{"activation": "swiglu", "attn_scale": 0.125, "init_std_qkv": 0.0254, "init_std_o": 0.0, "lr": 0.0112, "lr_head": 0.00573}
MLP neurons of a small language model. Each row is named by its layer, matrix (gate and up: input weights) and neuron, and shows model dimensions 0-191. Each number is 128 + 32 x the weight over its row's rms, rounded and kept within 0 to 255. Numbers have three digits each. A neuron's up and down rows have the sign that makes its largest values positive.
Before each neuron's rows, "fires after" lists the tokens most often just before its 100 highest values on Wikipedia text that the model never trained on.

fires after: " s", " p", " B", " S", " P", ".\n\n"
L4.gate424:129068155093149194144086117082143139138132094121094069179070151107083121098127173156130100100136181138139104109081138095117140140140099092133124164117147132149095118054126134071157103124201116146154108097079110150120062157173162107161098111149113092098141164151133068103156201131069174167095198123130230072200083148169145130152142121136075115098072172071132112124194114160136110110097111126104137146121083176092123145146127146102144125121087164127139145154146137069136123136171153143116133098138130149132150152154156118118156139065149111096140163198093145107145156114091108094
L4.up424:061124146105067121138099128119114137149151173139127101119102120129150126154077102126164109111102131152157095200129169103088162180166148127139167188098116104087114127125090072165178093144110117140177173176112084130140105196098130130135117199138086157104089110165070197082119128075118145116094135116137158103123169128117180138123132105175067117107138178116110151133144104115141128126151118129120082138103142182091129149182155157091148126099178141148192073123055136129067068103180087129184156152161105111140104079154123122052133088079188132129091095091142114137113164111118079173

fires after: " p", " P", "og", "ag", " S", "ul"
L2.gate19:075100139119096125091118125149120100146124147137114170084122110117104115166106088164125152066147133106167129142120165157103051190170138136221147160087096069148170109106208187143136153141163127156176127138161076129175108145122129099097138147114142099132098173120138048148159149162125129101091125162154149164109132138069102142073089063124136080123135173085111144133152141137108110101109192107131081119156136117163117080128170158099144183129140135096131130096137140106143145156049099168123122089153105095131128088079141154145047172129119154121128169150149150140113063235100142099
L2.up19:078116158095117104141161116155173096110114175140107116143137134105105126113137119096148081113140151121064161131102061108126144120108182123196126146106161104165139076099151121115112126131171121139132146084141137133140160177134084148121164157149172130137120159146149113203140076048127057048113153123196109136122118141144135074143131124133069085122103180095099093122130100194159143199118170081143087122059166135131134168119143129106116086129048096125154153158141100138173146193175121165133160111087166142192164083151166136072106142131151061081177080128130098123117120174119108161

fires after: " sp", " s", " c", " h", " St", " C"
L4.gate348:091083142160095115111099165101167085143102130164110058141125144107110195092163086155135112127132178150125135134116129133137152159154099091080097157130119115116159125124133034170104138151140122110102090092131135143101116131100131164051128135095054185111127126150124017169145128124113112109169115150177137118145141227134128172115150148099073103129196051126167110160190070090157132177120100119131094095093135204126156157169123129101190137157135132123134147180121090168094118165069161151126166163118123126112175144139143130089126112063107169134120135119096129079091102130124106155
L4.up348:119111169169127104139045122177126104118139112116094150167102147126162177167145111168150186118160151103150108103099066143121187178086057116136082146083033064152153161137075120153099095165098121136190130138102122094139132104060078103085135102155149174141158116139159073089083149092099147162173070159097121173135139109047104111134128104150092114079144127126122155124152131122159131159187106138142153130089134165157158148158165148123125146115051129094147105099143111168106136134069121141141124130191097132196115180132113193120114117069095162115164091160130122131149117092115122142

fires after: " B", " b", "re", " p", "ough"
L2.gate216:129207136150126152141098143133138068138095166077115150087156116117170124192127087175147080054129163135115113157097128126110155149179128145165156096134118037100083127124124089137143131152121151118146120163149241101188098090121124108110105118074138177120210082156127160071155133092112129160095152143116096110122132156187137184142165117125083126061092116112120105147145096136188150122114125124087148102102108131139110123138141145155115126086103126138199123131098173131133154165090159118130089125110056139129095139143113101084039114126151132088106120109185192159159146064136150167
L2.up216:112151141102132172118105107083127124183113175115166161155094115121156092189096135100152095103143186179104078128161141133128128131126141146175138091141151111139092120143194072119125147136154226135213145156160189163074138080150143107133215094052079066136177109109108151049092142092111144166077127120104102157065098100152120154124133107141100109072148124146121130170150091095211151109089141109109130091157115102132132120111135132151145119123151161090147155112110097059161164153201126156109148100129106127109154118175128153116074066108160112121140096092102136113157089113139147137

fires after: " the", " c", " C", "f", " f", " F"
L6.gate20:124138121129129105127147118131112158105131135072079114232144071098164145149163099080188160108077123042126136075128074125140179165084150136111130104131105088129130140109118129136105135140115134135144122076084085129128110098150136150140081165158136088093084114103175137152140151090109136171183083139183136128171096175148103138099128093105147139121124059193082126077175140117110146129161091143155124111168104120169053067183084162099085152135140153111161102149165151177131125137169126121098144127118110127129243130167079185107123187122120124094128094114174146131188162137126099096
L6.up20:072132124104078152157091110155130135114116170173172142133087161135135156169117100157074148141112157113134129191107182062118102155139095161093179127140103113141117077171119110072078178127151077128143146073117119116070138067098180132118186145178121087103114167126126147101128092137110104167098169170181114156083121106118129165129200185114086111194188141179147160127111134128091137105126116123141177169140134111134091038175107173073136116120144098147150130087135163130150106138203112107082083121091155117115172139131113067145162047116145142084117133122078155116111165136119142155

fires after: " f", "f", " F", "I", "og", "if"
L4.gate485:065128106097144209126141153135075140129090154086082146159141101108155131154165087117108133124087108141156132130152089152121226110132090104125114109146145058099122146139112141171096078123108172114145121159169080169149172118159120147163155125137138157116161113182238157145086138098151065136180147122200135136124096146107088124098115123091098090164085118155146105180129116146081135102150159129140113105129039109033136100117101126184115115152148099142144150132114108117143167114172117135091069152109180118141187115120140150164095202115145072099113079136129129181135070113107115126
L4.up485:098118146125163072133109101154115082136130156130151106137097113136192146100156080145125100088089132125081165111181130125114113059152106228100104150131164114139144110105138054151144111138117096141148098176078113111124158180070164105117072210103143157148131089156127152148108083161100180171157086175164127162141125176097049142110110111179047180158151188116144159086125088139154137136124143183139081141115141142141156176117148120156099166086130169140112128129108110078110112064184114101163103125096152104069157095132118114126119076220089126089138141129137163145131129143129131143

fires after: " S", " Sh", "qu", " B", " b", "m"
L3.gate265:087116170078164125187160070157136038148184127139137110135083086128117192129092113155183096104130095184153159185068116196093104136200142123128142116089096131115100162130093072178150140088110122152088192127143103158145135157154115145141138112174104125117088119112115167088132113043088093141140129097123103146142132117070132182139102167119065134104156134135121124116145147092185116163137152063143136114099176120124135056149173113126173102157078170134123109116071129135147132195156164138107105164153140110127139072106158130142196137103157177133107159152154137122147093073110150093
L3.up265:166069145103117133150157104140156125163129146171124132111115174147154131165128165174165137098154113154143123120129140140123123161130124103131096055174167160153126090102128131086148152160107140133087140150112044167119153098137178161106155113157066135200157135097111133134096115159083103152140066117052149119109143151076093176143082101084116160040177129093121136146115127200153084138205113121207116131131109164185130134172142132146148136122153104131151089167147163126173082092111192101100069177130160138146075097060114108112121096147112110119106107108085118094096099115036134155

fires after: " G", " n", " g", "ax", " s"
L6.gate443:151126180125111106121101169137120145137128131110119131090115150130154117100198116179128165087096118071118119130105152192074088111106132157166114116199117137148112142126112138079117092139110182123104079095133116159127130110129111197147165100112133133162145129102160151086133145140047153109117110092117137064124157156145169153164123129160206159127172117092108147164127114057144084151116169118192130134109197153151123088068181109156185161118110080063076169091104182137089118146143146112161096109149140090177098125118126088160196112083081204164158159178128129150122088165070112138
L6.up443:156137170107170121111112118148132149122132159133072117094143161121143141154147135208071090172154126135111113127143107114129087168118188130150158083131128124144118115151131181113088125120118165119099178125176173099160068112097173008157147183101070131111123160046118069158151139096124104172078183155205109144117151131154129150194091183143087124085138123175078160121095107121143061126127135118180079143123121081134105082089156133076090102109154121144183072121168139157105174097118114118119128128133118103122113155136122080126161110121100122127055100195098102112156139158119162117

fires after: " No", " P", " App", " le", " sing", "l"
L2.gate81:124128171106083104105058167186152150163163155149129153138154154100099215144090118102150127063121097117106091140102152124106114143176225171145127110185150100098135122116110116121106138109087053126105109148091091174132071089137162102124093133108184145110170063105095103106117154100099137111112156144067163102143158090144127115160131125103149126081105187102157107154129133139130077108165129118141094180132152135125159126138160066143193099067174181137113164059131174111152095166097112157120164108120179048153099158100111144138120151154115140085098142118178124155139177170087101081
L2.up81:122161082107137092114071139139122123126171171135099089171133123101119148155063050085145172106154118143165112126077104133119138098120088133100164141100074174127121137162126125099129154136135066167052145142175081170119090122117107113148131142193126141147136135151137083133101227109104162141159148158113169088118131052085114090098129126137206135109159173130174084176120148148164096135117096132105105140127162165065108114110169091088160067170113091178077110080158105112122135199180129181123176146157141137159125141138120098144155130155099137140115226114078105143099101126126111100

fires after: " b", " B", "eb", " m", " M"
L10.gate307:128097139160148174114170108141116129124209117150151124118133099121155178107145139155188118118142182146114122171125107169131142085121134111130096050139108153093148123159131033103148117209112098074135168121124156214125156089184109030146096135134105151153146118126140153151073158168125106122111160109097086128110140149134153133164177056123113156117116125132169166090105114147085135189093106122100156116097128123101059160140162071182197128151185110142107133122137187177079170123105082120116168149118131171062094127082090108041120134127164147140144105128117135119093111127130122138
L10.up307:076190087128165140112134108141151090121110162128129120153150171166115120125095149139133113114149145151090131146160110111104136116134173107110111078143134110149106052074081113097118134074135147129172097146220170132150112095174161100147169171138158126144160133065100116177166132076113187181118161156090173150141148095097139120198119169165132072090127093169102155121104194112163094106134159131091201113107081123203092184124206188089128062131164115048119119154134159114119099106139170083157118163092166102118127141125102170132099127128107152105103092104117114133142064101140117144

fires after: " (", " \"", "\n", "–"
L2.gate104:101166147141140109131111107104106130130154087128073155151076156156122174115086131158142147121114116115162147135118142133175093135156177119104140108055170100164158175067149102129106087107083074148173111079109120109137135193161102174132152147090105119134087102101155086119153114122129124105129089029110152134176120160145117147106130174165129084097168182139150168122068120119121118118102130167134165177083132094151155127185110175128150119133192192115131121119052101125113134159152070086112070108092121125113128099151113102091085100125175129125141198134156149202123165206078205094
L2.up104:164138149117160142100179101161125123119170122120127127167075167162168197122129139152077132125112150104100086149066131113072068106116112165115137168109126095091098119162131127133146146038148102154116089120150091122097071117084081164123106161125158124093090190176138158081128166057075085129117152073135157155093107167145169108137129110167151095119176113131166116140135123143166123108139073141131041119165107051178145086168176166121134135117175141089091130145182138131225155093114161150113122140089141129127175103140172175167161137109123145070113117121142115144129080066153147109

fires after: ",", " am", " al", " S", "el", " Am"
L7.gate498:113142056131107150142087121185141132146114215166045097179176136145145165127160158137121101105184111140145082099064163140114135140144108147141137088111099149151148146088158107092127075215169134086154129161133105107097118108127102128172092087091106056159166139098101048122151164126113081106130151095143149147116129153128116121153182131110188156134165101148132151152187181140146160148078085157149120098108104094077114155182121172146094169133097108120162138123155101080105130139104151094106157072106110118168109098116080164155133182153120147088144122130154120035161075176099129147
L7.up498:105135122119097104143117105102167152067092168123069163150067104096091089122140147078224135128143117158134121133149109127153150111153116141184117138154119049115057070143146104135150120165114177126163048146136057061153130107136205125153161099105153100076138112114103086146120153124178124097112117140126123150129134152152135171135157097120139165157175104114190119163171130108192169143116151158144103131122120087170102168129169110125079207150124167182128115127138063150134151109097156087070072143129137153096135157136101115058088111136090123149147098160117091080151113175187121122

fires after: " c", " s", " f", " p", " com", " was"
L6.gate79:097142131172125141086116154172109159116118134145117113086155152120146115176148145135099065117154130126134084169163144118200145114140074111156105145078153116077167215143115065146157152132144109057179070146169162199126104136122136169107073153091153095100156164059136102128128079160124142134146149116122091134152156132122124123120141059079161115105087158163121159180126087108156167159169125146145172160163080087140148128113107119125128150134130155110076113097111103099187191098121047156143095115113161088161171117116079115156178092101107120101115135074168137129057091155186074152
L6.up79:084166173117153131117037152192123141111125118113160118171071155141118165137123124109099142139162156085080103101122144155164135190151123143151142127125103121142119161148136112134098130212166160122078138148092153118098167102094083149158124130105098138157134133140157161137151157130103145059151159171056132078146134089168117080148117119164090143125146140091073138137122155101161085165136139087097150140119137124160099134044124151123061132126136125125084053036172093133163125091145098157112134079199177098113186166141162128105072122093114165112154114098150133069108117136153028123

fires after: " v", " N", " prom", " n", " gu", " more"
L2.gate209:129144146143110199094153149157165145140131145068125132143163122108093137131133109098109106148144132147132143119134107137047111118104108199106155134124150057158120068131157140104114108107173106139188111189120139130149109091132151237177139139109126123159142142118150127141099119183132142077122118136170154139162115133128165092120135167122087135159143095139157113121109145115066139115188106115093149136120157148026121158139104081123076125145064083140149119076089145135131132068114141158089147063119176201111033161139108174163075149133150156209135159169103091154092105094120078104
L2.up209:116173107135124136091155112144154145120172145090124121111159067207138157089066077101185101104078134112132154165129170112096186092085138098113140161099155027182147167145168099135146122127176134143164044140158117124145130125126113115125161135109130062132117126161148126145118159097103131091076152172136159124108105125137088182132097171113169081104121055170117102128151132100103098122147186144148119119104179181119128177172126102100124068145114089120143038121124173148146086073145146154104135155145189103132113163155081163169112139088142151098128151161193122176099139088106097086

fires after: " (", "-", "–", " \"", "et", "/"
L2.gate427:110183090118141133109131070124064160108188101165094176127125133147130112111169113150107154070142158106141159094134120033165136123150071116144080144124111174136096139150131100156153120079118071122092144100139144127183126114146131145165138132151142109148163126130033084143136103133174097165101101081088112161057114082155167184128121106112168128147120156139137147124217163150098090115182152068173114178124182101133123104144105127122151104144143153118101168081103143062106094126104155117127132136046076113077175127213175136166122180123141153110131114137102086146106103147127159175
L2.up427:168102139159110076119127073145129109073117114161203144117111135202160087165171149121116145162162118113073134098160095143074120167128124103099147109135102132089097155184128195116098128103078095130080114132108166072127162190094075158140114143111124164128097161124129136115156143093068163184075173128112115131191154124151122189095102164151128128143148160099090103151105094127169059066078087074130116098131122142092123131082154119194107122117151152152127106186166113083168126149107117132074111128073082149068127142154185138138123138146110113130184129113099135122210170127183160114

fires after: "a", " p", " P", "i", "on", " La"
L6.gate398:143157143153153102128137074180161152153163163121104171136072067095086146122142130083134056118132165164153145149100181101102121092119131150115148129101130087129122110058209128171148097151108123182125124188089168145110097132145101154132117155192095174168042092096172093134150147131104083153101064175082121115113134156151099159186059103156151129199154133056140086127136164135141129130096123165090114103132174108138122144130151182110120139139132086102132115107090122139079161136124108115095140140165115094169066080134093140154127139151085147125134129173081104105110114208177074101
L6.up398:217105173122118118181180102187159127102088089042113136183095198098126126127119166098125126137183114103142169166153088172174166138140145142064082087165173116141135107066119177110102132078159092110201167130137161186125086113097145177143103141151139111151156150113123132185132136048058156103110101052132110157169114162188149110079076134098120102135142078114118154139060152095112141119151155092137108106106139116097101183142102126132087084132116107122119101154179162107165132107099142140149138141105143110141105142108098152089115152121099159128161119107124140069152170124138085143

fires after: " m", " B", "A", "qu", " A"
L3.gate33:122112069150113117136172196118111152159095155165103090140153184074145135110072146119112116089139165126155075110098104096195148131167138186146116170127156073168172070110132095123103152130114160145139139137122114116216151098117104179164124107138147179149131179180146081115094149074110082135115173135089137128166104110128095154140139119076149121099115106080154126126088124170166117166126078172067155147098140092190166135123139128114165114087196073165076125101063122111150171140172092154098126172122109128107124112120091132117068156143083135105108048191148132120178128094079159123
L3.up33:117126105109119123116150135116114034146181129096165116115099101111123154106186124079166110114116115176110153137130085207173085169148131129075070151183124142120121080120108113055129140122104072169148149129128146151115151091156096147110173171092110137148154132124097224138160133098184152173157115111117082115114132131136051121186154148084100119140130120148097143087154123153089172161088162086108109139127099120134083085137159080128056144130207127153182154143107139110142145131162129096134127182160056106137122163110124102147163084090121132100145141200202130183129184147128147105

fires after: " m", "a", " B", " fl", " P", " F"
L4.gate276:136126188114115153139175144199161049119126120117147074083110123093101084095169135114092068168175160163162135126151108154135142117093131140090114130132109151108115043135157077070198145135107107204104155139075140106137096141104189127165136152107151124147121107099129135147122042130167112125160162140107101127134121177147141144175165179211105157109116154094182183136113129164068165071189117125152123078120185057113108127113176105093160119178142126127139132065136127114114158129105110118123093133114090139083169108159096151096128146156163128139133090137165125080116051121126098133
L4.up276:128116088085054111130083118159063179178151159101082064142159104116154140130160122148107132210204112088123152095160164123126095124116114167132090070126144117153122114142123066155185128148082140056139132176173077143159105122157132128124159113139179074111137128115140139170056152142164162125181154130140088189170073155095104145175202093073121091155138098076123082165098155085202134128130122122121121127122127160141088121093075093103106155173169135150136131136101094145111155121092103091183130154166098103112158106115132111138084131159155090154149108147120172110121115095071156125

fires after: " f", " D", " R", " W", " fin", "W"
L4.gate143:173146154149220092086103169107074153133160190120078111143166121116186162061089165167106126155131106057151119068100111112105145097134133138082124134104107140128085145146200093160202112160180110202035093119194100139149101149127130144104106116150102081115123142131201116113145155087155117139184096143140119112115132115142133077095149096129133146092132140109154135118117142102123111098176081162113158093127121108108131132128082142160182113102119105123144125122135138118169117147185059143113123150121199149165161138175151166107182150106104108110143123155197051133110077092109123116
L4.up143:134097106127130112120128132127101117141104180117097194099101136070169127102122153055136112094131103084095155130111219163133092094121078081100096143130107090186129088131091111153170144084184122154122140112140106123121129120153166173104128117193148129074089137062169108151144130153127080122195112149137163142150081157144171100147132088161158156152142129169134124172118095199135143151192060145125125083063164108107068168130086145116155146118129123095158231180102105153138122095146175114109096159145149177104174102137144135103191112104108072131089097140147135155143150121090094078

fires after: " B", " b", " s", " appro", "he", "ight"
L6.gate168:131109133103088114086137157180128066177169085134115144128147147121168182175118106181138112119175194097133112129127131145098109107134110173085116092135100113111147085088143129148186093105138132180130142136165110118132037072113168108219114094122101129129124143121110102135096193165074185146121127143138167133151145141142053148141171119050065121097124115220179191184162111172110169130110125092088158147125165114108095139126181129190169102124147100117139109111103116104102168109137172122161135142117173123105112058109172093112086124103093136075099155134106111156120148101094164129
L6.up168:097112215125151087114107095122102125128161104137184109134166136149152086174212088162099068141088145108125091177138123116080076171119138132136131150145137119104132153086101062180132138106139104106139070138212155132133123096090088144136119181144098114156134148146083154090143196155143142141097111149119142120106105114099126144177110104081158186057165103176123176110141095135121228115125134105155131135111091143129138129148131130147139150102167145081122165128135080167150210122130174118088157126117176108083086069074161121050121102130080136110128109136089146154100109129059162132

fires after: " Res", " d", " S", " s", " res"
L4.gate51:119126142102119143176158172067176110090054130168120104114128158128070144145113137094141171134099168088160122132163144132124141143161116130141108137142098116150093117175144160103133046117164131150126076133178111108080152125114171024107136117124106107085146068152186136165132177160141134111138133121103095129094180075134123159119151139230116077169114073096124163162122154143143110147120134151147131116133100072161119125130086128077126109136097129105110182149117071154107109124104197110187063110135167121217104117105101132197117043128106155104113154115160153077084166113143132142
L4.up51:115094147169123130232086111148064079145158143082144132150116101149128108121151127119132099087092150122124160163088144048153107155091136141103117126100145129072164159077089110113135141095105148157135113144115077200151101107183186161146084097133093114119122137067116164096207157165106188114129152118086171122149107147131056104111176135157115113142187119155082145108139130150149134125133139100167081092166126098142079104182084138090094140050067074077147125128114133146120132098149171146110126152117159173216178135152095120177130143128133123148154137134157162067103144145152117083

fires after: " l", "ru", "pl", " L", " sl", " com"
L4.gate216:139155147071103105133106142124166121118123142199090133100091084105141125156186150171125161119121118093091134141093084186189116131142171098092148096075171104083141081144130129113156169181120123149058180180074091140069129128139119215081149112151096139199096121135111108134146074099127155162152115153158131167144114116125101174197196107146109145110179137121108084154145087151132100100119080188105122136123091134054156143132138123139143124106168203151174121123080127077126131127168152131108101132116135077111119085095146119147113108174136091175095207095086117100133176089097129132
L4.up216:126150082164122105141096109137160118150149138063143202128188121198118169135127134099214138152105142103138134211131150150057213136120155064154111144144088136148100180163092128114146127101139184107045097127094144079120119121182119071200098125094133125112114079104121165146027142130103093108091127077123153124137148150116089097102129142105157122152133075142149085148112132134121084092112147122105088103186116121155149161137083139175100160095113161095165097101099150166148153156165158127159090126173145141150120102141108150168180065089147091118093155132128090122097147128156099143

fires after: " Rep", " exp", "p", "ep", " opp", " Comp"
L4.gate319:087136105154128060162123130137150120179183133129123112151064145099101124140071091126155105163082060154202137115181122140151189145138127120104097213140133169093162107109152048127027156128118090113157118147149151139120138134159092094086066190103164112183102126159162185190064126116036149138087107123124146115135151172115100137130132104149077132120096152115129099159154171137159104097120083120127139098079108162141138107136136136135149188158118139083157160156090123058124129172150135113155104118123108185142164134153130060120101109144143149150167089128101174166146109123112161131
L4.up319:116122105155084123188111114159139152132145153146146204102055163105088092155113099158082135114130083038190164140160162182154145127130103099136077122149155131135096105119143096135085154130101176114164078140100140177158146070127128080129186220136136165051133088144124183145091125123090098140063145104160108101179140113118097141103084136147114133153074114157137063115180118171135155075156125096119145113098102114149099149145177096060114161131115126127160078104102105099165163120181184148173120128129149155056155128132119105111106149188121104107137148140108164155184109138116148105

fires after: " s", " S", " ex", " An", " ent", " R"
L2.gate213:161117101189148147129116078128124154117104125119145130198144163143148132080141110162129132135059107112095136130075181128079151160087130155096059191149111088107151102145146179095169060133182165182157096155160143190204134117142130111114124140120124107122121117092103122162173147109132113143197063128134069117043127152148098148145172107192126149093093100168128086095145098173148081131171117146086137154142179127143121145151105188163121132149128134122153197163143105081134072072086136111158084112091117121156125108062156167153159113102141145102121109092105102136143183114125109058
L2.up213:173172116151158101081108146184141076085133176155104140157040108148155121117121106149118127115063130080146168116146129132164114135131156166149110154120133099132173125164100111152170162134157108188151069111087131104121152118078168124112118189115085141125104112131227105183179126164121075069108147135137122145123095154117094084119170153202154105118126082118123143077186131160127170177165137128093145152075157135149172146113182152070097172110141183113111127109083143071086140073148137155131109118124190121189081129080066102126130093137126133136132141063111146088103118136156150083

fires after: " m", " c", " B", " or", " Res", " v"
L2.gate206:080153128109033146157099107160125136145122101105102133168105104097137066128114162112134099071114061135151161140141064136224122152129126110148134199114135141172102139125095117181109144141133166139129170138149112194087119091139143120124158179147112205130188089158120069129133132105142151173105121128163068161144154158183124097149134125168183081152153122105100138166129142096112156149166108161106161156114116133076128093153126146119042105098159156074099154097077115176047114094085181080100101133172114124119131128151138106122168127148130148096108097155132138108175175149063119076
L2.up206:123130103192151153133137209135086104118098088112113108157089075158127089123148102154131097117065138123134149161123104190174184108152167119139123136142068141110112121166112139113145170113125145143155090155123133119088063088139128121113196131132128177114189180154093096099150108039159167175103175140207104148137166146151081157146130076134156046058171084157095153094099094090138100094180112141059143109138151105149131095113157105106140106150150153094118124170083097137097121084084137149144213166139118204079141106096103129090146117120143117122145138173157128157150135146109120122

fires after: " L", " P", " Mar", "a", " B", " S"
L4.gate245:098162140099069104110114139163165057141109144168181125152130067089089141121121119138071114143141139114122176174044112111144139150166149118125128125020134161138099093166125189088136121148098063184124148176179158058105130162175115112128075166143142171101149152124135138102100148165140132134160121122150141146149113136142141133090098134184101126077195095100136136121081101157104120128087127087094131104093137092168090119143168124096154083138132141156151104073087099124162183147039119160149185114156082099159127129130074159135149126149105210108104147180095182117107127126149152131
L4.up245:133169117140136154181136192168183173093158091137092120170139113085104114135177111074150121137149115062128132115122120112142190157153091117083121119084120085114123154151139112168184121099103147115133113157176147147134114168115166165099132097182152151156096116142169155127134158114167187065128135075112135146149145204182119093053142124114115125138045170126087123129113124077083165083116122137139083135118139121135086118133103063140078178097066139147148139122088127121124147174115137082155094133151120076134147155105117136134083154048154129109091123100117122128095212223090182152

fires after: " Ch", " n", " N", " ch", " v", "f"
L2.gate307:135166147135136173129110183136174154122134118101111133085161140123145127121122197142102118143098158157129075135199143121098102084112140116125119131078155092123109106158138096149139082133146146084164155104149124121153097084118051091173086138127189106161134082149126131123125122121142093166161102119167140189157116185117063130106154124128153118108210077145130122157086159144095113128192107121093117105105107073124217105180077152131151067200131072187174138112110159163149171080105090113104133075152168129100141129164141113137081091088203127120144096143095069156055100137091116113
L2.up307:063141120153172187167132186138095181147171117064123138149191082135149135137126152151093115143136132149155087164172110116126126106105132160123185086109059103089144077135142060172126120162135113100136160156123120121125108123083057095174119142123110088119096078154152100206152128094132087172173133124156204155146112138099143079089175131089163070130109089154149142102111164130124046175151112134076141109149096108144105176182065103145121087160157087147135125117107151156144151147139118104114123110115113130144061118160146191130174186097206123099101103107135085133119126100101164105

fires after: " s", " f", " sp", "at", " ex", " \""
L3.gate80:158148104174097094086106167141108142144178133125085175152088161206170113156099132157138145156149135148090121123120134048152123113168166135102075197188133081166145175120108095063096100126145091144182068084118143100147122118129125124117087195121170153122191167090145104100117069153120089189077146141109105149090170195184140130103119170073129138102161136119108083096123113134135146155151147143078145137152124163104138134122147113108152079113183081133161102170118106101140063112128129165098129116121115085160087182143113127167116078072114159177147059110175125170103130109095146114
L3.up80:140151127115120095102091121117173148088111165129122116103106175133137136087170112144110148110125191128092101110154122104162175076079131160106025152116101095162190146123117080144124081168185089165095111164100146092081124176097168052090158147094141157111128168174186127170114086113027095140165122122069184161124150128159129141126150063109170092115142179150091119138094120148102138136110135195125122131137120075121085121086174110124116139142159160175148120114168092109191108090147125176145099161123103134173142204167162148107133114149074145139113115113131113102148133088134178081

fires after: " f", " L", " P", " Pri", " N", " S"
L2.gate262:086120139176131106134147159179169136158134108096107136084107128104179152097124128192150122187130128137093073096142091163071139108106147145078143070077122151152119058182144126153131123148153126128113058105100129123082147123106099195169124088138159152096106142117135192088137133122121179192155125111080153113153069135148057151147146135136134133197131100069131090070154179138117124193106160124078154150163120116110147134114132122137127166043120115137137120118166088164122122119170116108125121116122150162139082186113053148148128127104073124161174120076195152109109064112150049138
L2.up262:097136144148120097054122158100169133160134118125164105121088108144152124126099095111098120153100140156104142105157180110126096219059113165138127129109154131090177099152116111211142125088097139169145081155085136147127146156122089115111087137090161106167095109204122081093081102108156194163095113139079147147182132116160145185110117141140140170138152167069178087130117146166115175121139195090146097156083132155115099105141088135074137181099133087096060139140128181163159108096141053108078167119161134154140143139140135105110144172059150111117140049149098155089144108129173107102

fires after: " f", " F", " D", " h"
L7.gate322:066090200130122127138091170086139119142127157170116122095100110127102195106029141106116090129091129043133200173123177115081133131123155140102144132074115141123111102120122159126171090140117083137149138136152126143107081126120121069105154098130084159145089152217162161130099139136146160074164048189097151098173109162150132161084134170137130125147132175127081129108108131122154141152139159212147152090093143124154196110147157155099172061110118137167127124172098114184072089111096142098169115177145126124139147126091116077114148123109129169133082112159088130130126094150092163159
L7.up322:155127130127129139148154168139102108159063121133089141017142141111153151151149158153124098102109149083175164173147122093100154195166109140123133110130061099128135151119150129124110131124174171092111139085148167109064176087113159105086172101104116124143076166138103127125144148143136164099131117119084186175161144073089112116140103068157127149141110117151234165160154097114153184122183081154145139127106075084126055139109183116082163102139127127115187150125106130101087121097130106124131109113054120159163128162100084138072092114081105115165133127115095168189097186132160124174

fires after: "\n", " n", ")\n", " |", "-", " N"
L6.gate40:176134197095143073095101132129125070110156134062059115089159133159128148160126077161149115111124164152082132108141110102096136114114104141092111165161161210133093071092145170123138159103177107064171108170127203158056114081153101186153097141111113099168098151152095078087141085138095138145169110125118130175172105143126131101200130120084166132140045120087184105084137074134114142133148141126183152142163175080123119125107152136107097144124105058147137149109131109125187160128131147117136141157178120127157101100155113197127188159161179102131110159130125120111099162136164149116
L6.up40:173138185165209141123097119170175176133116087106088126133123065138127107107164165140113137177143134135140203180109134140147163142089194067097176147080115107136104095077141108119081109124169132136162097120134134135072197130136167079169142108145082148058164093125156138152097111098132160138087125132169135135150128092109131157072111141126069131175191084110191113097121099148128125079135091109101136166148154092098121123104138102103187064155209143195152144138126171162155122103149089123126159086121058140119133149170127109107144127085149168146132145102117085143078156148180148104

fires after: "19", "20", " add", "18", "17", " from"
L10.gate306:145144141135125141098189179072184155122073163109101092127134117111087135116142137111120155140071112162122109086140137093131128112099083113102108069096166099171105119104105074159094178165140093131096145173152118132121150121125134155117097139130132132189100159069140151162182099147113117108123103122095166136087167113124098107173175105173073163122112101170160089085133091136131125117063139181109077179122110098183099143198163219170141137225126151158162159150195149072120116146172135127092124187117121128107116140130156168128128140084095153188092151063157107151098147119145062124
L10.up306:109149153152098152116132104127160152109088154107164116088115108114087104132115185114185213155075091114136110115158152187119166149100157093170165092118087078114145127183090100120146107150127097122150132165109127161163130149116179095065094110145124159134126131109144108132116075124075098084104075115092188144135229073062154136155140127168105088123144115180099123137098137132093170117116105155126095153109106121120107100114145126184144123147120127143108152040179087070145139174140172156177156113172091145150099197109128154136094134080076119123057181163159157190163095098128125112